Weights of a small GPT-style language model, trained from scratch on English Wikipedia.
Training: a variant of Muon for these matrices, 515M tokens, 7857 steps.
MLP neurons of a small language model. Each row is named by its layer, matrix (up: input weights; down: output weights) and neuron, and shows model dimensions 16-79. Each number is 128 + 24 x the weight over its row's rms, rounded and kept within 0 to 255.
After each neuron's rows, "fires after" lists the tokens most often just before its 100 highest values on Wikipedia text that the model never trained on; "fires before" lists the tokens most often just after its 100 highest values on Wikipedia text that the model never trained on. A number after a token or word is its count.

L3.up162 [112 115 128 128 127 151 112 109 133 125 101 133 140 128  98 153 150 132 174 123 120 146 130 111 126 124 103 101 126 178 147 116 144 119 151 129 135 168 177 111 125 143 118 145 145 144 139 117 119 130 162 118 137  99 120 135 110  97 160 146 173  88 154 117]
L3.down162 [110  91 150 144 131 110 115 117 112 150 146 135  93  91 118 121 149  91 122  89 134 146 180 113 163 151  86 173 106 141 128 114 110  94 121 123 129 108 117  93 141 105 129 167 131 122  85  77 108  91 149 159 137 112 124 107 133  95 128 126 167 160 161 133]
fires after: " G" 33, " Ar" 13, "G" 10, "ap" 7, " cap" 6, " H" 6
fires before: " |" 15, "R" 12, "ain" 9, "k" 6, "ic" 4, " ag" 4

L3.up832 [127  94 114 152 147 170 131 124 174  84 109 125 136 108 146 134 125 105 146 118 182 142  92  89 128 127 136 153 103 114 145 148 141 106 159 142 119 127 103 118 152 111 112 122  90 145 111 175 122 115 121 119  85 106 157 134 133 132 132 153 130 141 135  71]
L3.down832 [115 172 156 113 106  94 148 110 102 138  95 170 117 118 138 123 142 146 127 146 146 129 102  78 102 146 130 130 157 142 115 163 148 106 168 134 140 147 175 146 129 128 120 131  94  86 122 122 112 114 174  82 166  93 167 145 103 130 126 110 109 147  95 148]
fires after: " w" 13, " b" 10, "est" 10, "ail" 9, " B" 8
fires before: "te" 12, "ze" 9, "ad" 9, "t" 8, "le" 8, "ign" 7

L5.up556 [ 97 115 118  99 129 161 127 128 154  77 145 130 109 113  99 151 141 133  89 115 105 120 152  73 179 101 104 117 111 131  93 143 119 137 108 106 160 102 124 132 122 121 125 133 111 102 105 141 146 138 123 123 117 175  92 133 102 174 161 120 128 149 157 103]
L5.down556 [130 148 129 122 133 180 139 151 118 110 129 127 137 129 116 115 131 126  86 119 100 110 141 107 147 187 155 135 121 141 196 122 125 104 138 118 127 119 106 114 118 117 124 156 101 105 145 179 167 113  86 131 155 163 153  98 131 127 117 117 159 135 128 130]
fires after: " he" 17, " h" 11, " him" 10, "av" 9, " wh" 5, " Her" 4
fires before: "p" 21, "elf" 13, "as" 6, "b" 6, "l" 5, "st" 5

L6.up246 [162 161 118 122 149 123  98 153 139  90 110 102 115 143 116 128 107  87 105 149 149 121 167 132 107 137 119 126  91 114 129 111 143 142 172 117 138 165  85 142 139 123 144 111 125 162 109 163 160 125 105  93 115 111 121 132 101 123 114 146 104  78  99 149]
L6.down246 [154 144 146 139 116  95 149 176 120 163 111 126 106 155 153 161 106 167 113 154 178 122 137 130 176 148 111 121 132 117 193  94 152 131 157 118 148 159  84  83 115 142 170 156 111 118 142  88 167 142  93  52 132 126 132 126 118 122 132 131 155 110 172 169]
fires after: "stit" 14, "et" 13, " con" 8, " fin" 6, "os" 5, "rib" 5
fires before: "ions" 23, "ive" 8, "ed" 7, "ional" 7, "ial" 6, "or" 6

L5.up8 [142 146 111 119 151  91 125 125 153  57 152 155 133 111 150  90 147 123 151 160  66 121 133  94 133 127 100 150 112 102 124  80 116 121 132 143 114 141 144 159 134 116 103 130 166 125 132  90 121 121 133 155 129 169 139 126 121 113 154 164 135 131 139 130]
L5.down8 [145 132  71 121 173 133 131 116 106 108 146 139  56 132 174 127 133 132 126 145 144  75 138 141 129 165 107  95 124  65 118 171  92 122 144 164 119 125 146 112 101 146 115 141 148 104 126  93 140 118 110 117 117 124 138 116  53 131 143 153 154 134 159 116]
fires after: "ord" 17, "l" 16, "al" 9, "cc" 9, "ly" 8, "el" 7
fires before: " to" 17, "ic" 16, "ing" 10, "l" 5, "im" 4, "ics" 4

L5.up626 [147 130 143 122 144  64 125  91 164 109 119 147 112 123 167  94 158 129 143 141  97  85 121 133 156 117 148 150  94 120 124 118 138 134 151 174 143 121  98  97 156 151  98 102 125 145 150  82 123 131 155 139  79 122 177 129 127 105 126 126 128 158 123 158]
L5.down626 [150  86  87 132 118 177  79 175 129 107 129 169 107 141 120 130 163 102 116  94 103 102  98 134 142 119 152  93 141 131 124 123 123 147 149 152  76 145 119 105 129 167 131 173 148 106 130 147 102 159 117 131 123 151 143 131 121 145  94  99 113 123 174 143]
fires after: "," 16, " April" 11, " January" 10, " September" 9, " March" 9
fires before: "20" 59, "19" 34, "18" 4

L6.up391 [108 142 123 124 161 159  97 126 181 127 107 131 129 134 165 154 119 123  79 143 136 127  96 143 127 140  82  92 162 144 143  77 148 174 178 127 127 123 124 105 115 106 154 117 177 105 143 163  73 158 160 103 154 120 161 128  85 129 154 150 115 115 132  69]
L6.down391 [141 153 103 119 143 160 121 165 186 126 171 145  91 155 120 139 152 128 162 112 113 104 106  85  91 123 148 106 109 154  92 168 114 160 107 128 110 123 170  90 144 123 115 145 127  78 104 119 112 154 133 137 109 138 121 103 125 127 125  75 119 141 121 103]
fires after: "|" 33, " " 25, " |" 9, "|\n" 7, "1" 5
fires before: " |" 30, "1" 16, "0" 11, " " 7, "." 6, "20" 5

L6.up389 [132 113 155 124 165 130 103 107 142  95 127  82  99 102  91 116 142 138 160 156 146 137 124 151 125 101 147 145 125 145 101 165 102 114 117 131 135 153 130 161 127 115 118 132 165 161 119 120 118 128 125 148 122 123 143 113  57 122 139 120 141 129 131 161]
L6.down389 [133  94 160 136 120 171 133 132 108 174 171 126  98 151 110 114 111 156 108 140 114 146 131 106 106 113 129  95  86 108 133 141 118 112 118 176 142 158 103 113 138 155 129 115 108 151 136 131 137 114 100 108 117 112 157  74 106 112  99 130 125 124 144  95]
fires after: " " 40, "." 21, " |" 14, " number" 4, " v" 4
fires before: "%" 36, "." 23

L8.up977 [147 151 129 102 146 133  83 139 130 154 113 130 135 117 146 149 137 117  95 137 141 128 115 153 126 104 125 143 121 126  78 115 110 130 154 100 109 169 139 138 132 121  93  95 126 166 147 178 122 167 101 107 157 163  98 180 139 123 125 155 114 143 142 123]
L8.down977 [128 139 115 137 104 104 162 114 173 114 165 119 118 130 147  89 127  95  98 116 107 149 149 164 148 153  85 125 143 168 131 141 118 132 128 109 103 110 155  78 135  97 117 121 166 109 126 110 131  80 122 132 116 170 118 134 176 112 122 178 148  85 132 126]
fires after: " c" 25, " ch" 16, " v" 6, " C" 5, " A" 5, " Ch" 4
fires before: "us" 16, "ion" 9, "es" 8, "ed" 7, "le" 6, "e" 4

L5.up54 [100 133 126 120 107 162 115 181 121 127 109 111 126 133 145 122 131 166 143 142  80 108  99 144 138 110 186 103 101 129 149 116 114  84 137 106 126 131 106 131 154 128 142 199 126 112 160 107 125 131 133 132 132 133 118 114 153 132 129 143 155 145  94 143]
L5.down54 [ 94 138 128 133 108  81 150 102 124 129 157 105 118 102 121 151 145 153 161 134 167  91 167 152 132 103 124 120 157 138 138 106  81 114 131 113 113  98 103 151 132 174 139 128 120 147 140 142 138 147 153 104 155 126 110 132 129 100 122 170 173  68 145 115]
fires after: " pro" 30, " ph" 9, "rom" 8, "o" 7, " Pro" 4, " do" 4
fires before: "or" 17, "ional" 15, "ion" 7, "ograp" 6, "ed" 5, "e" 5

L8.up515 [135 156 122 153 131 114 126 142 150 152 118 160 112 108 144 129 122 114 130  96 141 103 123 168  88 113 111 169 103 146 129 111 104 113 131 141 112 135 109 102 114 121 161 109 157 120 165 110 158 151 114 122 129 180 116 102 131  99 112 159 157 133 137 212]
L8.down515 [103 144 122 155 153  79 130 138 168 164  71 123 181 102 124 134 122 135  55 106 127 124 112 158  89 162 113 152 134 130  93 144 112 137 148 120 116 155  78 143 112 163 122 131 129 124 146 152 145 101 126 139  92 148 118 167 129  99 100 161 144 152 134 152]
fires after: "," 47, " " 26, " al" 4
fires before: "0" 71, " G" 9, "ough" 4

L6.up974 [ 82 136 155 119  74 123 147 106 151 121 116  93 153  99 117 151 130 105 138 102 121 147  92 143 127 128 106 178 151 120 104 119 151 130 124 177 115  60 117 128 109 132 148 150 155 156 135 127 101 144 130 125  95 109 142 123 132 108 139 127 122 120 157 128]
L6.down974 [170 160 124 138 100 110 122 193  89 168 120 126 161 153 138 137 127 126  79 125 153 126 142 155 148 108 121 124  76 159  87 139 128 131  74 118  85 147 139 162 168 145 145 174  88 152 131 146 109 127 105 151 111 132  88 161  80 151  92 160  91 132 114 159]
fires after: "19" 27, "20" 26, "18" 7, "–" 6, " " 6
fires before: "," 18, ")" 16, "." 14, " and" 7, ")\n\n" 6, " |" 5

L8.up670 [136 103 116 105 140 160 177  99 114 144 105 144 143 104 141  94  97 125 136 128 141 170  85 147 146 163 140 136 175 141 114 112 117 154 107 110 133 155 145 157 131 128 107 126 124 104 143 106 122 150  88 114 123 155 146 140 124 112 129 116 119 172 155 128]
L8.down670 [131 132 154 127 155 150 103 157 137 126 150 154 105 153 141 112 114 143 164 146 119 142 122  90 123 153 128 148  78 146 120 140 123 138 126 100 122 131 118 128 104 110 123 159 107  93 152 140 105 138 159  87 120 105  84 127 129 137 157 148 137  97 159 159]
fires after: "." 37, " " 13, " |" 10, "t" 9, " J" 8, " v" 5
fires before: "." 88, ".\n" 7

L3.up262 [139 116 143 168 129 123  25 155 124 113 154 125  93 143 122 134 127 133 100 108 121 163 136 102 136 143 201 139 144 138 128 124 119 130 121 118 133 133 136 120 176 161 138 117 134 135 118 137  98 120  97  83 113 127 108 123 116 116 133 130 158 165  85 118]
L3.down262 [ 85 133 131 133 128 130 143 127 149 148 129  95 122  89 125 150 120 160 120 122  75  87 137 131 132 145 137 122 105 114 116 129 107 133 184 111 123 147 147 137 170 166 128  89 123 156 164 156 128 156 100  77 146  80  97  91 137 158  91 140  91 142  94 166]
fires after: " comp" 16, "rom" 9, "v" 9, "ce" 6, " rece" 6, "ed" 6
fires before: "ed" 26, "ion" 16, "ing" 7, "e" 7

L8.up984 [147 137  77  89 135 118  91 123 153 142 129 115 127 132 117 164 131 124 156 167 106 135 112 167 147 154  71 123 116 124 152 167 124 113 178 128 144 146 172 163 159 151 106  89 144 110 140 101 104 136  86 111 140 166 128 128 128 141 132 133 117 147 141 153]
L8.down984 [165 178 128 100 143 155 104 154 149 139 119 146 122 151 104 108 111 143 140 116 104 149 119 136  80 148  71 114 151 126 150 156 134 165 116 159 120 143 126 130 134  74 182 126 102 121 119 103 147 139 123 124 124 127 104 140 136 113 112 151 119 158 114 194]
fires after: " |" 34, " At" 7, " in" 5, " /" 5, "2" 5
fires before: "0" 35, "1" 12, "3" 6, "ant" 5

L8.up911 [126 129 199 104 115 166 119 125 134  57  80 118 122 108 115 122 135  99 113 128  77 115 140 147 133 101  89 156  80 127 142  72 102  86 101 172 132 129 156  85 126 156  93 146 139 134 101  97 135 148 134 115 158 120 131 123 131 154 135 182 161  93 166 141]
L8.down911 [ 70 112 149 121 136 130 139 135 176  93 135  85 156  89 156 141 124 120 139 152 100 150 136 141 142 119 115 121 158 157 124  88  95 115 114  95 169 126  81  96  96 117 151 127  83 142 125 120 132 148 156 163 163 141 143 119 106  84 151 139 117 115  86 138]
fires after: "th" 23, "ad" 11, "l" 8, "ly" 6, "on" 5
fires before: "ic" 36, "y" 11, "ics" 8, "es" 7

L5.up62 [138 140 111 131 156  89 104 155 140 138 139 146 136 153 117  64 127 123 134 114 123 134 149 109 142 113 149 126 108 108 136 167 125 113 129 109 136 148 110 160  92 150 140 100 141 135 117 111 157 145 169 115  82  97 123 129 125  87 126 129 119 126 120 104]
L5.down62 [131 129 112 156 112 137 127 119 134 137  85 129 140 110 111 162  92 133 122 166 105  75 155 152  93 134 144 121 130 115 152 131 124  97 146 132 152 133 147 127 172  92 150 153 109 129 107 114 137 136 141 115 108 109 126 131 115 117 170 116  84 154 180  92]
fires after: "," 28, "In" 12, " g" 11, " P" 8, " in" 8, "at" 4
fires before: "19" 30, "20" 14, "18" 6

L3.up911 [140 106  94 115 134 105 107 116 110 164 144 114 120  97  93  97 115  79 153 104 139 145 156 135 100 148 169 171 142 180 106 134 119 135 164 152 135 147 104  77 157 126 107 114 124 119 152 108 113  92 110 116 128 145 151 101 120 117  70 139 152 162 104 129]
L3.down911 [101 135 133 137  91 130 120 111 149 119 106 177  97 122 122 143 136 143 135 114 155 149 138 130 117 133  99  96 142 156 106 128 164 136 142 117 149 130 135  79 125 145  96 106 147 127 102 162  93 163  99  87 131  99 116 143 142 120 161 147 105 137 128 177]
fires after: " prov" 19, "s" 10, "\n" 8, "us" 8, " cons" 8, "ro" 7
fires before: "ed" 13, "ing" 9, "es" 9, "ered" 7, "hed" 6, "ment" 6

L3.up758 [104 113 131 161 169 108 106 143 150 110 165 147  92 137 109 111  99 127 117 128 149 160 170 141 109 166 160 130 156 118 169 107 133 114 170 130 142 151 132 139 130  71 102 158 128  71 103 145 126 120 126 159 105 144 135 102 101 157 133 127 142 120 131 103]
L3.down758 [134 123 136 124 122 105 136 168 136 129 123 134 145 146 156  95 152 136 144 132 115 120 111 116  98 127 173 136 144 169 140  98  82 108 140 116 150 114 124 113 166  88 136  86 191  99  96 126 154  97  95 135 160 111 179 166 124 150 118 110 145 121 185 155]
fires after: " inv" 19, " prov" 17, " ass" 16, " res" 13, "v" 9, " Ass" 5
fires before: "ed" 15, "ant" 10, "es" 9, "ved" 8, "ing" 8

L6.up11 [153 108  97 143 145  76 142  97 124 147 132 111 130 164 106 110 159 177 119 185 105 113 129 138 118 130 105 154 178 132 126 108 127 124 176  69 123 125 115 104 154 172 107  89  97 133 134  70 151 102 154 139  88 161 119  83 117 124 154 159 122 131 117 158]
L6.down11 [148 129  65  99 109 159 149 105 135 145  93 109 108 167 121  96 135 166  97 115 157 153 121 147  82 144 112 131 139 118  98 135 139 101 128 125 107 110 134 133 141  95 118 122 105 150 139 162  95  99 122 125 167 123 110 164 179 122 136 125 146 114 181 154]
fires after: "." 83, "s" 5
fires before: " (" 27, "%" 26, ")" 8, " |" 5, " in" 4